config = dict(
    n_head=7,
    head_dim=64,
    norm='rmsnorm',
    norm_place='pre',
    norm_eps=1e-05,
    positions='rope',
    attn_scale=0.125,
    init_std_down=0.0,
    weight_decay=0.55,
    lr_head=0.00786,
    batch_tokens=32768,
    doc_mask=True,
    dataset='wikipedia_en',
)
MLP neurons of a small language model. Each row is named by its layer, matrix (down: output weights) and neuron, and shows model dimensions 149-297. Each number is 500 + 40 x the weight over its row's rms, rounded and kept within 0 to 999. Numbers have three digits each. A neuron's up and down rows have the sign that makes its largest values positive.
A block is one neuron, or neurons of one layer that tend to fire together. Before each block is what it responds to, as a language model described it from the Wikipedia text at the highest values.

Responds to: Start inside parentheses
L5.down28:470497463535464461548498463524508472474514467483544576433539467493542442506492555589403476492511500504459529512464403517497458442493480476568472557480569535449467568499527531494457493444516468474499570482525581555464514511489514530566457502505480491492462473515513561526448477526532599466471443525482557489452405489505519488427452545478430487491492579463505520582612473483568503511558476564483468557463518522554445497558448513485495565481489490517
L5.down36:514424509493471483532516508516458453512502409446451527486518515461538439477511467489458502505484488491483537597494459488525547516458449538533447474529487522487436498483486517463489522414490498541461453470451564503572510436470523467546482478496465495479458526527504518527523534475475550426434462552550487480489505543471495474510535461519480467480538530493494478437519562545479538558536562502562489490537568540546541514484412513485469539499513531479
L5.down240:477499497494518466501523489548498549513467497530478447557513508485513494438408496484506562437488469492512515547552506437532514558473467493553513474512508532393539510481584522536544513498448504462525488497500456611520490445395468468487498517466521575530500494525468540473473416470550561517526523503474379475486511509515522521439481530532450567499538572525467405505546555501532519565542491475561511526538405463540542483547439538502529494455529491459
L5.down274:471498459462553465556516547481565509546461466554528524496535470518493475474504484529468498467498519519501514513518528508491551544493443542504526535502517527490487441457519559505538536491538485474548483556496491540539497477469509539555550530496479438490496446474515527488509532512547466457576478500497468507519448505500516517481506489525460461525550406499500506457508478515509512406512494464536542507522487533511552510459483553591474586553496583491
L5.down353:487498485469523446524448558450450454493512501518481486409500498458468486469496544470500479458547550488518483529464474473549470455488531508522465487531498480533476501423539469484506486564536499466485486501527585536574584434585517488579573519515461520391488537557477519564520518584504505528497506480462487495507431476509481475501497455453565504537461474496501492421524459521443483566536615499529532447536530485529508552450482489527446500454508551528
L5.down386:558544466407430477556498502521506529513441485511503542539560420471540483459531499512515491503474441536495486511451527520477457500493440520501473508528502517544564479543531482512425449485417495514595487556536439542538457473489544547572566528488547419475511478520482442551513516505453523451458459548531480482555575547523447475581492499486518454500542477471588480504453564553461472475476419542474495527655484543520489429525431508481561491543495471467
L5.down395:425493567539484544457480472496535471444458475503522496489467474507497467582488503558491483483427496496533497517528547519509507522460456524515547515377580474485479510461502518554610480388550491528464548490504497538608503519530498528534428457480528567458513525567417592454504473539511486553508458489475526504388508441551456528443494523481441423506498517505496488502483558486563543462530469520505453479471524470502473521549463488524516571489498467490
L5.down441:480554522526439503550532494530494522536443476512463493445496511505560433433468495527557503430490404469562584395439483583501506543535452517465489576495516538373493426423462456567462533481519496480505548541463524544509481435481520527537464489509491530498585509458437614513488489495510542513537451458556516457473385523495484532524496475505461454473469458509478511514542515523513515507481505448498510549478465485528542576467448472517469564501567464550

Responds to: Years in dates
L5.down13:514507461532508489477543562535458454519457421504495489447512540469550477545479511576468502517520505403427445562413451449492504555460506424547535519563522467489598602537457507471504471467514469515507550521453487486482430507508520545531480505590561435523536443446441600571505430518494424491463574500510402458485508581581513496458425534492461485461520430434566543525504537481474483454528504461495494513493571518597520527520514548516543467457509475527
L5.down77:462473523524525454467438535550538491490487553480510450534553411513497581511537529481498466506465491531549424526571524499456433535503532433470558542478513550440483510479474637543481521568452488445492438505531430539507499486438541466458507453551572442540500543482503497496581454540488549519471487536548483527555446487525521514523521510553494573543448526481575490517529532480518468498422577482537546429516481498535565524506511399430542477429478502530
L5.down103:552493501476504518463530542552463581513439468497452531508541512455552490473525509523524510480496554496513509485467487499503485551415480526522485445438450531498469500494446536429489506512523497505527527482536470518515488482501532506456512518497567419537504527436519541524502534442451546496447509462503398441493480451492517502458552537448470516475414568515541563494555487553536433517520556449518606484495477474576479430477467504555477506539497556500
L5.down222:406465532501551510490448434467527422449495476536498533503548521473526494520504600488478496508426462468568543504481557459475469513510488469488422435453484433539539492471525508532482512551547483414442482582469519480529507487431488489429420531448483509542510568514419503580466523517449509471557462473527508473475444496455541407471500515502490496527504430485542458471521563453500493555471570578557471481464515494514489494543536564505519506475516470497
L5.down266:492569478610508444574497512559537511400497441494538563530514502541500485503485506568491526445451474527579494470458517529465462477559538449477445544469518519508478457539498473537431487523564491548446572408487539544510486492523469537507492517508518553444485497464523529510498372460454491496503496473501442492518489477485530425533473558458504496515470522487507463467499484541521541516520541543472578467494506514580489504499529447530486446500451548468
L5.down312:473406491485476556408579538556508521537546508488467444569493501449476535433496470439497527541510507503486506473394477538497470452502462463477537465477491490467497465478454476493554452538445506518436529505460506474525533544469549464487514499532457501512414490558470521460413539559435511424509475465452501581493437479475545593528502478460484425541545479484453518465511446506477447469446535524415510484533491561494531538462504540554462529468507585519
L5.down329:428477489465443501532446537541555525565522474481544514534476507573513444497512524555590507443463522533488484474468546524443493498593450481470519536469490472513481481567523480505543491538560449511536553499470549484441500507571498529523488494494533544463465509471457508561440490600444477481478535503534447473472406456436539530503479573464512514542483508545563505412513503484480515576493515507511448523521547497506527536492489445467466458474419441545
L5.down409:500501564479512484517537566517545572569508484517457492468512497494539511541495535489461512513527548514493487504552448461532500479484498548534577483552508499477479543536549483527531473518438474501530523531416408435544471489465453425451478539502523526487416539473468487546483421482545456526479542486516430461483452421479527500499479445517509526549500539472513560448391501470478495499546521500495479591485522430494472410550532573483530423510448537507

Responds to: Infobox and table field labels
L6.down97:416435504556526457496510485578521445469524477503448558567476512487440511490440577598386516551490515475476453494521464415500584557475452450573478529514463513514520557554492504418514563524503494509509581523424543441485537536455434428577438521525530533513517466455448476556487501470513462396482452516524488510562465497556474514453504522497507526468468499475535477551531536485515556500511522530475531528510443471456503481472527551494425444440496480458

Responds to: Split-word fragments
L5.down25:505374494487478539420551467491496555487539523513469504465503526536505520539472518472511495465523476506514507492538545495473439545501515484471515502547444415503517485567495565486508516552531459514536531490449558533492468528460428517468451537467549559504538477530464467463487456473550433494517482490522506596498531499426494492460579481500450555495546521571490575517601474476478490505506486460596504506447477497511485507517466476488519472489490524519
L5.down75:459557481476451485540462524511480479484504542471496453563536491432477511524423449537554459475489482579512527460554462519527514490490526436526488476556472523501491463505443531483443583555605514509525512511465520463441519465515543456564550519420523473535472463498524511539524496501527468539421475436456480539500493521506436515437479559569495536532465492538560506505504557488531491474532500566514529443497577475586441498438425455558488522496485533559
L5.down209:403559512540564426479495426554493481448496495443467522480457557450456512553492521501532492529518417549510463491533517470555493494602424461482456455584528499510549433531524592447535474503531505549476480523485451502490479530567503551556533516477556499420448487570434563544486525586511458492471486502584498493534539501514514538465447501480485538478576627535528453492502547473521525516502499499545557468515480477548504475461477441432528479526499557430
L5.down238:528519478593477439504573409478445474482531539454574542528409435485517519460577516455535472535491511525441524517552434465518467515533493553475519498537463510538500502393439456521469506531424554364546452526507481501527512471527550476496487569484493493480506427496511531507407486504534537485528579506506502561495515490432473520457488468534449563491442515498505466558513493494510538540503482537468463538464487506445474459424452516487562514607544529442
L5.down267:500470451520501542454516509514514547521506447495473516467483457498535496530489456469419437439531513462499523518519541524535520463454495446517513500486444516583474583499448483465423491512507460442489552559464487494476431506498457512501526504528523443502479528525432509552478537513501508548454465498494521510473542552473511525500538508531513448519546529527564491479453440521539467443567439498514468465470603442542513505556403442501442524493541491472
L5.down281:560393434429456463489475504475522543578499535509501537474537535534467533485474551507552513504519417562505433460616503574422498490501505462485467514521470501548508600526466479428456523449444468508491539580528596457485510458378467541498549467458540543517485572522537408471569536481523462532474438462534478492582534455584519418552556493490473471531554421522526521490551515495501487546491501546469414471479498553519480570485476531449521608479486542519
L5.down341:404496490595469523518538452464524472465539470474432508524455404475432535537525509488500544521509503470577526433401460508510536544522542516470459492515498545471558548519462558511545497563529530462500518504502503433393453482528578428542477507466482509557488482529563509565515501509427509531513533529604484516520459522487550527513440507469504507578455517486557490540415470418506480433513552514496490520538573503515551493488458515494513453543511568519
L5.down370:498469482462444515514473486518508524552479478439445459460512482531433439457534498494493432410465482508564491483532511498498434448459485468478409573505478581464525484574553465505543541559558469489490510525426470558489500443507575466511483444437555508544476496506541485497491516534470429513481436502473464524498518502511586504492473452460486462518443389515505540439511551428556448546504525486487534489491530557533490477436495575497537492514452510517

Responds to: Mid-name word pieces
L4.down38:433494465573440465440539493517494401465544530543494518525479516529515463471542499565500560479492496464500454474550483543445487452563507574444520501479566438521466506485496426516591451518482502511491470511482568448503538490490456562464550530479455515455480473489432500537535473518519555458511444498518547506543478472536559451481465489495485551508557536548502450538525396507527492478473569499443408541465505482460500467519489478524542487452516527397
L4.down100:480532520480504452515533472488550444535430520431559474485483477468494552436483524490509504522478541525500519458483495539578435462468527480509505553450514458505477440531522523516512506512549478449454470480474522424550521480514579547496485513546433530567467537493471515497516437597482467522454502583524422510551486458502459439543484505532500451493477475499536452489470429545529453529500486553451477574524479544537570444445512412405460439568528451572
L4.down111:538519533579445441550424522443473397513457536498551504388418515502451555567471499495456474530514561413482519533526531495511517477517466502519559525504459482508468494454573491485555592476482497474547489483514545502544513494461408506546452493500524462463417498460487527508477480496568463489487466481490488533495493549398482505480507506452492468596470529483510525436458568496480486515527518514527489502482466479517487458583465500493504465507535503510
L4.down191:436475515485496519433481476469537480567529497476559584564536414490532494486519519439486532505514554495435436532473519472505457519459499516452546552420484454427555458463486485449571418526519488552471460452509546517523561442565419466521484521514498518469496500561529434514464496469536590544510549472541415506547480471577517485437429542532453541475546459456482502489495477521485509538485513502519390571504469507497592442518496528481573489444521561479
L4.down216:478466552440505480475510539455489499438504513496518481508532555470475507520470472560494551518482427464551543485533536411474475424542527497552499500504548500516462525474531508496597480413534553486554588514446423542558545497501553493478440475464493535474480505485511481474469481516455463465478381430478515517469496504559458551463508545401491527496437464456488453494520557480478472515550524514441492522467535579494470418500544494472510429512551537523
L4.down289:470514521489537407476495517581422494523520505469530463448586499529495567485498408468490574545462596517512418494453582474459523506522587503414512561547407514457473549553523487478501541540541456510514560489503472518489524515557497460566462611549407429481457485573526428527419468507502433557441503483528572522521521460451431498510513485486507493520490580522469445492511454537487507528470516490515498439434537496502430471549537494541531518458497483537
L4.down349:479537507515560502496513480418539493496563467534515448536532558467512424523539493494504482562445442519441494420496492447507479480567531470502494419519488526404449486479434574523541459464435461477443521560492510476519456489445513466503469555467545466548495531464499469507453540482475504542528492577524511468502496516542491496482510581504499511485474531534534441509479585443498450506500519481496522596554525575517467443486508426518520471550543498483
L4.down350:505592523464503457468530488474463517500514485497540513491572510591522415504512432442518559557476490456518449481557461470525527529455530491542423462576482479440512449513486467492467543500538521490546464503528596436487404545498515569477514458541600515448489452503504509518483538462536484491496455537484457539546534525565493485472467448484480529417513505504542506524565493451422471491525513414478525500524387501486450503480432467568549558456592491476

Responds to: Locative "in" after descriptors
L4.down42:453451427422564490492455555470478482513492495495470505487485596467471434460508552554515497460485502468475488579493475484460529508487455541505509479497501476505559527502455523500539474465435481547474593527463463518505416548462423521507505482421490457519477551537546431537498518488491492559428478540519555440510519550563531441537490506588477475476512530483466503527445567478380471550573448512547516561467529494548434529416498459490499545500576489455
L4.down47:588524463430517421451524501530505484476517508553494487514518512474466565493494570496497414463447539425488477444454529547464492437515509536444399412466550454542491542508487509481471505577560522470538510446439496570413525510500503471472503450494489484569498600461524462409565484496428448536537547520471447461461496505526532491498528515494494519440441475513589547577519502491468411510528525482530580461529465458484456444456541493496539472525530411491
L4.down85:469527494458518509556532509521475461518520430504485526509542569474598558531495482529457557540515539470505577486523561487450505510515554446462541381546454510497526465466493465482499499473483464581544487499485513571494531517451544482435523531550428564515543479430427477499443514424519419520466476461530517449461522553491470424537508524523446552463500460485474533561449484506457484457509412524475594566495536460476532491476480433530552550547568499535
L4.down93:577518503559578529440510443504559522533467459522495533506443504453496523480472520644492478483525504496459507481549476554476419567546540544459455557467451441542482506455572523512441420513457426520480516480456500464519441509463467454488507423410508531519510587490468443472565505518428488468515451523489521505525548518498475548497537475522513482504478505475482473439471586496550486455534460543498552518566440554505469517503490495546587492491545478487
L4.down97:455556505491565459541496474570524480486514424502567478444492522449489502538534403503521472501573530483504564508473520500444535504546545450469498495444494503454479548564508468545490515468489421484500418475488500479535517476558443526494473508453553492476488535426480516469495504500543544524443546506508491523437474535456474520510544504510463515552473537435514399501534535462537390484502481536474619491483460486445452520459541527498472456607458474531
L4.down184:555438479529497484531579521530533513501498469498464552478486537517486483485559479482449526542414457530570545523511437473483509474510497459507517552531568511552463515506563499458557552480401543528549467511498405559509486534468478488565493508479516460529511427496528493559531456470462435448400490567555471474496492514543486496505512461496416494530512564513465490474563561475512540516515536519514518458486519507539481534480502509428516490492475546488
L4.down324:506484580544456574511457531518516487440482509483504517451510498486412483516502549543490470466538556473461525600575552432548462504567506475479485515481497523497513431488541531501508483487477475513535464520460459506538531540424502478508387532489475501575475534493511432502528439494497535466554514531523500476446488482526483532477492467522468573516485522480592521381461560460495521495530475488495386478515543429479456434473514532510465412455500515534
L4.down417:510458512482504554561447518521481528565474449481470492483481563419463473484415572485503485463479418490424557531475557495570546436497563507466409402442593497510503490539500467484459554441533495488461516508433506514519563511521506465530526493416498494446506526513565504472528471522512524428415483441395578521509484455577486500531517510557508521483445484547446433463483470455489462493496470516436439496468563481580443420430495460456492518497495518522

Responds to: Delimiters after names
L5.down78:484498472569476484523497486465473469502434461446543467488491483477475511441483454494523446453520590453533489527544483484479524489484495567511517505457492510458510463493446473577452435448506476511534571505565479551506505565439497508454510452463434465544529540454522478480540581524514422505504504521505528541491482520443518544533415528509436555519455469520504441504480512510478427482528445487490475508538469475446457467459547520466502529461513454483
L5.down153:463495500471539519541480463479530464427455516521451474495517454523411415446506559541500513510501526492404534494539497515551494495475490549386420450509502512526497539471529455465507523497517515430511493465527547550553545503494483473502535468532500477525479450484542441488500554477514460408450511541486560421487465564474455488496537528477508483510507441486598514519433443541530520503581444514455472484543546531548452503470455578544524450499495519508
L5.down264:504527433531514488533538522474518518552478492494527494526499474490526511525553491517570544513509570495466491534515517496457456439553561582469497549516512502474514449521495545467575535563467525466530469530565465468457524454595493462548522482522468446533530489510565459480526469542504469470513532530502415547554442501429547456508424496463481511474468487514528540593544489472438419531577517400513493489483414559582495521503594512578618478587441522555
L5.down294:472479470457523545554519436499506383436453482513481510517521446454529490514496546512492555468429460587490444485506496521456466589520466494517546499537482495422545397476531454509483458518529498472508473482514574484498483443416464561564498496480490565483450438456467510551544527502487523500486539529552472492479503447577462494443531486506497459503486518454454465533542545514527571521492511555470481493433512451493511465500582557504460565430498519453
L5.down336:476443461481517490516504448535507444491494554552508494534547483538505539466497529545537462516480495442513525526619490537612441407533498497442521506481488522521526481521543488508568531441500523511515601567517446502564496551385432533524476541558504607453571489496448551571512500467462474518478529463444568511454466497519467479622514472480487541456518508526498467515465454562537609547468479513432488502441474493534470507563514484511570456566470476451
L5.down356:473491511484476473448471438538555459443544524523473433530466524511426495445472546568490580459408517496519456456544487521491512487504527575488484511539467443506527540481460524514484461451536525497560518527483642532426515495509593415499528493439509575519479474565560481519546517470494579467525521424458596553470492559478464494457539507515479498447492515476493447524504518486457462462461486472515443577550500537465518509439544490491512472481515529447
L5.down421:594514497503487551517457511460512535505463469478522490510511556531522493537420519608459512501488498519449543524437535454473463554522607526468521459462473520412541522540468464557456479515490479470514448558491496507457564487545484491470582504491529506480457548478513474455470475476493434491556448455532524506485495534495491499448480517478553572502492503510488474519476480411556509538511477440448497492538505530526547511477528482527432467471508513497
L5.down433:521464517499410505469540485449532503515500552461525506543532498563557523633498495508479572575509460483440513528416586471532524540525472461545513529466563545467542539449494508535441529490499515504477525521512470491420534500541513536473536511479540474390512522474514477536472434519535463502503527450419516536537535591533561502530504535435483439519474546486457522578503532502463505494499503518451540511501466456484477549441493494510498499495567515483

Responds to: Year final digits
L4.down17:461507469463489529479548536530494505508455553425554442520598453492494502488553489426473505498470524487517454578499456473530493484590544472563442491482474543587486417502446545545477432486428463502450496483469444524527600487478518480510444469473500487452536512572525563475455507498531562514478527514440502506575464467514524528528478482502604526462481537510498460547557464481472450388412541544520511465503506503517476492482527438528499528476432451552
L4.down36:474491511491535473500451476497537490455509467474478554481465524476439504505531496543511492473532456480536541498597509514563502457520604534494475507460538455515508489571516508585509516521495466483503486446484536511649436493414462431587465466454502466537519543498476550466480470527526453433549525480542561477467426503537498493401538484549522508510520498513484517529453536512551519480476466473417464567505513520563463547473464453514514459478477446459
L4.down77:470506549454535537535451542492435477505447405514562493502519472490522548569468485525501486550520516542515507487445444517575452461495621421482481491576630543596527501537463510479483520485539496535495552495470507456454510538539477551472515485472495541568547484492557477510473444440495500499451440531516507523445504492525511456541501562524505461533466498506501477443465458516500437466479522489542533492523543531426512454478464465452509489408497520467
L4.down89:511468554527521540551434497528489502491485515544509526478567513509478510500450547468493480519484438487487505566487520536552526437502557508507492457535527522499473482512488466511516549555508560405489490539487495495421543555555515523448501566420496514549492507488545482467493427474446480482514499578483498570511540539497545545487502486513568532481515533511465481428500531444380565469422595507609511440450469494525471525476527470576531561513516503457
L4.down138:515514566513503482498480461527491564601525453565475482504510454463467559520492477478496568536457479547489467472575498582539515538477572472545511469554512544458504455444447525458484514474469487441495510463503586471582482459480528505544483491459507488485419544536588461572490514533523528465539424505496500498544598506449474441543508483467506458470497467590474507406503496538401476508490527533567412515509471546502461508459494447498524549528478526491
L4.down205:515491495550476486534485498478530525491516562484506470490572452452584474597490441448501555540514478457509527480544540528492490480494514530540540496498593541520443513472534580512458494531520480524475469509443505536527461501489488547510544463489540491557529472472474507531484403490499522526508465413463519491553502543495475502512538448513559490517484462518498467563464494516491451525502506513468497544534432493493536467484487554496474419535462432471
L4.down293:381454534502514500477499542547476536431490543448506495453523554556496499552560429571427522497459485471528502447533578522485500564458464510479538575509535530475490485541486505497477473454535410500517455540554527551490509444468471434504606512512560453480473533451469517516488526483540501431481418511532520495530504530479533508475520497523490541488501512560552511525469507407544495506469489437448463454465481547529470523532469508491495556546506462548
L4.down422:521430495508521471549518539478473521532471530413485511542536544502528471543525510543537499468447511532456468476564423468456480465517626476507434511394468488490525445462538533457451451427510490564531538519430469553594496549450527515466496487559530508527509582459549469562481520505573549428503530463542490491485538474514506503410529501508506504477457441452537532539505453506450501483569510480496534545536478467575504572540530566574475487505471546512

Responds to: Field label endings
L4.down3:494551480475446532507525526503553483512499538467490491513542571494497516445567511511506499418512512459492516509504509485489471496522424504510437488471432439514458495529592499458500467467514545558533475496472531582515560464558533460489483581494449470502491479526503451513518404469430515444504509576467537411427449535509508478528563496447464530450478550595498487405503549542604452505577520508522476548549443494480501491485471556517455476495507515530
L4.down159:479495496474410499501341460447492549497415521539429501553498513544528487543521542513459525616487427538500520535485547528528541507514489496499607441511463529479542450493525445515506526479480500475521512455451468442549464441421462564586538486487558480534513421549507556466482553545599452431548481469530500476457458575512510500526472485495464490599542455519471507497559514477523476536486498502517498426472510492433505555530502486431511470485447455509
L4.down164:567558515467493539477494443490464447457544502536494488456499480461479488504544531483501472497485534524545501489524432512488480483529552525476519489502533463484453478430525495468559523512433467517554562488519428488542481488482548490480512544542455413516421464530500478534590545515483504498544500525434444518509465514546557572486486455545443514539521493438541542572464509538496500482537501508524514525458481555545562529451512537489543482586568547476
L4.down271:516483500528499473572496483538519501441507535461444483452468446525455485458496470419482526546478476502506489555420504524406493629555464546430586506513545517474498461533484518463512495470497564518447468508456515453482461573478484473523556449487484536550460445535494496520474490511491511423501469453496532539517470561489528495588475517592498494454532496504478465513494462456579502548497459569551514468517440533468491547431442553463464512524521504433
L4.down291:452482489500472503462484527526460553524448571505518535486546498497540445506455453537518486480497518540458479529571512534455570560516414561522467489506491469504533461500518462565484496506444525483462500488546457488587496455419531495425475520534458489589494484546476543538513510434483450484471437496506519485488513505506537534420534514571506527416516517481581458559444529468572566526462515500508573570398552530484542555535531499476504432502542468458
L4.down321:521530467468508505500480438431512511579545560554488503467468465449480509539540559473465488483521557487527449547565541472505497551522528517502523508500516507503594573442442442541590510474508587521476455499602507503530469496432500488530508454463498506477539470476515517512565492533530460562454559549456454395498442457475416526503556540497496561482424440496479487443488522547539485506506501469563479517492494538457440482477486486518548548459546511495
L4.down377:464559535480601511458550536503442466471528470508495512453544491497519528547467427546442488524451500516537562506411541459486603453462495477532554496454523614487519571482496482489434465483561449560491497564466519468458531437576521541538394445511490485444524535556433501515484484473534455504437444483520492473499521538493465552446449533475487399456492510556542549522511586523529588484456499468467429532511535478463497480480462474471526488492490496577
L4.down410:533468477513519466484525433479517536526459514523522524557532570457544465553479500433566484533495365509482573529546529546488488583547496466503508516528474449530478506476517449465497555501511551487505511407469512440585527492442441537490478480469516514535445474514490422485547481526523517438478485481428479450533516540490533543432552509536530493442469483472441502500505523491420504501511495476479472523427557469442481505494475512472497492383469505463

Responds to: Mid-word subword fragments
L6.down282:479503505452432521484498509506546403496479555487462420525525493495475551531425504474502494485578530441500522568482529554512481481548421527554466478516459531504456460473484508527518418509493562542467533543468518500481507550525504469442525483482392485549506477519484496502540545459511487496460548489506565553441463533421518549490484518551566520498471521523544498520512509498544514548508465505553467459509476546496446479553455486550515482456480448460

Responds to: Mid-word fragment tokens
L4.down28:520553555576550544483438481531540447514505521483548522540449530483467539466548467451523476532529517492501507573523513458490500486504559581537540530500475434503458553492553443505508443501477418561429490473474613508510435542576508505533452419539506501496487468513445433516505473585513546504483578488484479443515476574434487492451549496546450506517467486491469510537476482422487504467483499507493466553429547493486524483513467477551521479563417567545
L4.down118:477444482465453519521551486577578504484476519559490516518492499524511479516444471532574526549545519524522561535620544523549490434475559536488459508530409525456476454558497519508496489495489475505531550542459488520471506560419441513496471560419593498498518603563529528550529562555421438537526495460528526522547501425535520567524501533573435461478516539567498494526550478539457529489480553503528563516504422512514457512535524488486486536594524517539
L4.down167:513520513422519532516497513458502454491493494506554492440510577412538527461518539492435460490501468526558560519434492447446484518485419489491470529524526462495539528535510547487477526451521479446494525493486480548477510474605504583479469477441549491448380455573478510497437434491596482468484458520488495561526510563459486550439536437524456538477556545582482451500462570396547460580509491501560405520469579543494470553485469468443484485475457574481
L4.down180:401495576520509597526498537518534470477536543511482473466532494507447446556498496546486505505523488422498517539525536489509489475606401524503512488526550434520478504460490515497499437515499453497474514497491491453541540476485451556511567486446530476474514448460465565548484473557548557564543444448443506458471505510521553549446544457545488552418554524506414495571507521515507511581463452499500439563491523484527476527489365509506441447555455482508
L4.down281:507485585521434514540536456487516510575532499493492488490534480442527543531475449482527520461564559524524506539522473453542460488460559471501509490478493552511503478499498489493487549555521501477490458532500508463466525447504478470419487498512474520477497537498511479524486488509539454519531609545504464522538525475477441501459500457502479352501487512508481568419485467580569451469530496495586450507571505462529444551438500504527541469510492536576
L4.down347:504561557534459440492454490524456474463455485473496472519466515461440491465457479498405410467518557538489440500481447462526498436528507518530501541490490526466466450508514607486429490542519492476579534516472470502514495471518462500535514541446429441523472519556500423485548562434524401444544561488464433515503469570514533517465521537493523468468462493520472498519441545520497509541499525478539479480524449498399475552500491512526543501531447481473
L4.down371:500502489513539470452463455567477529453447502436503522495475610489412481450554489516462511475498561499526547442471512497474457505545430412449375487531461485489464492488474572487478490465444512452441448493498475513479483497524490461433498513435450499484429539502479506421449531407517528478557530477515490499463542486565445513493510567465488527397473519559565487523486533447489503507431513526503460471476458523480472515416444501467526530513444491500
L4.down436:459503472549454541521527521525520463537500524504481466505470625531562486471462550494428487489482539462566526484529488555509531508559449573599482517431590510521481479531548564567449438433490507523542474563491506533547478462421513540529487536481537511464491463484494564524485501514544551447457395504566491512528488469525542511441529504596493503469591519492514517526535458504492612509569525506465526526487499419508525516444500518497503473489483504483

Responds to: Place-name prepositions
L6.down328:520474452527481567541529478505424468482475497493516533476519525553505503610504540469483472535512465561452496467507499551550534494478490456513563436465531501486492518507534466407485520480451497519498466590495509484553448505446542513490533468584562609534517518586499524589558464555489488483483479512502471524514471576454498422461583417469515450445507545508510536607517487506546453524532508553523529452559524507497430587562458531530405523541506483524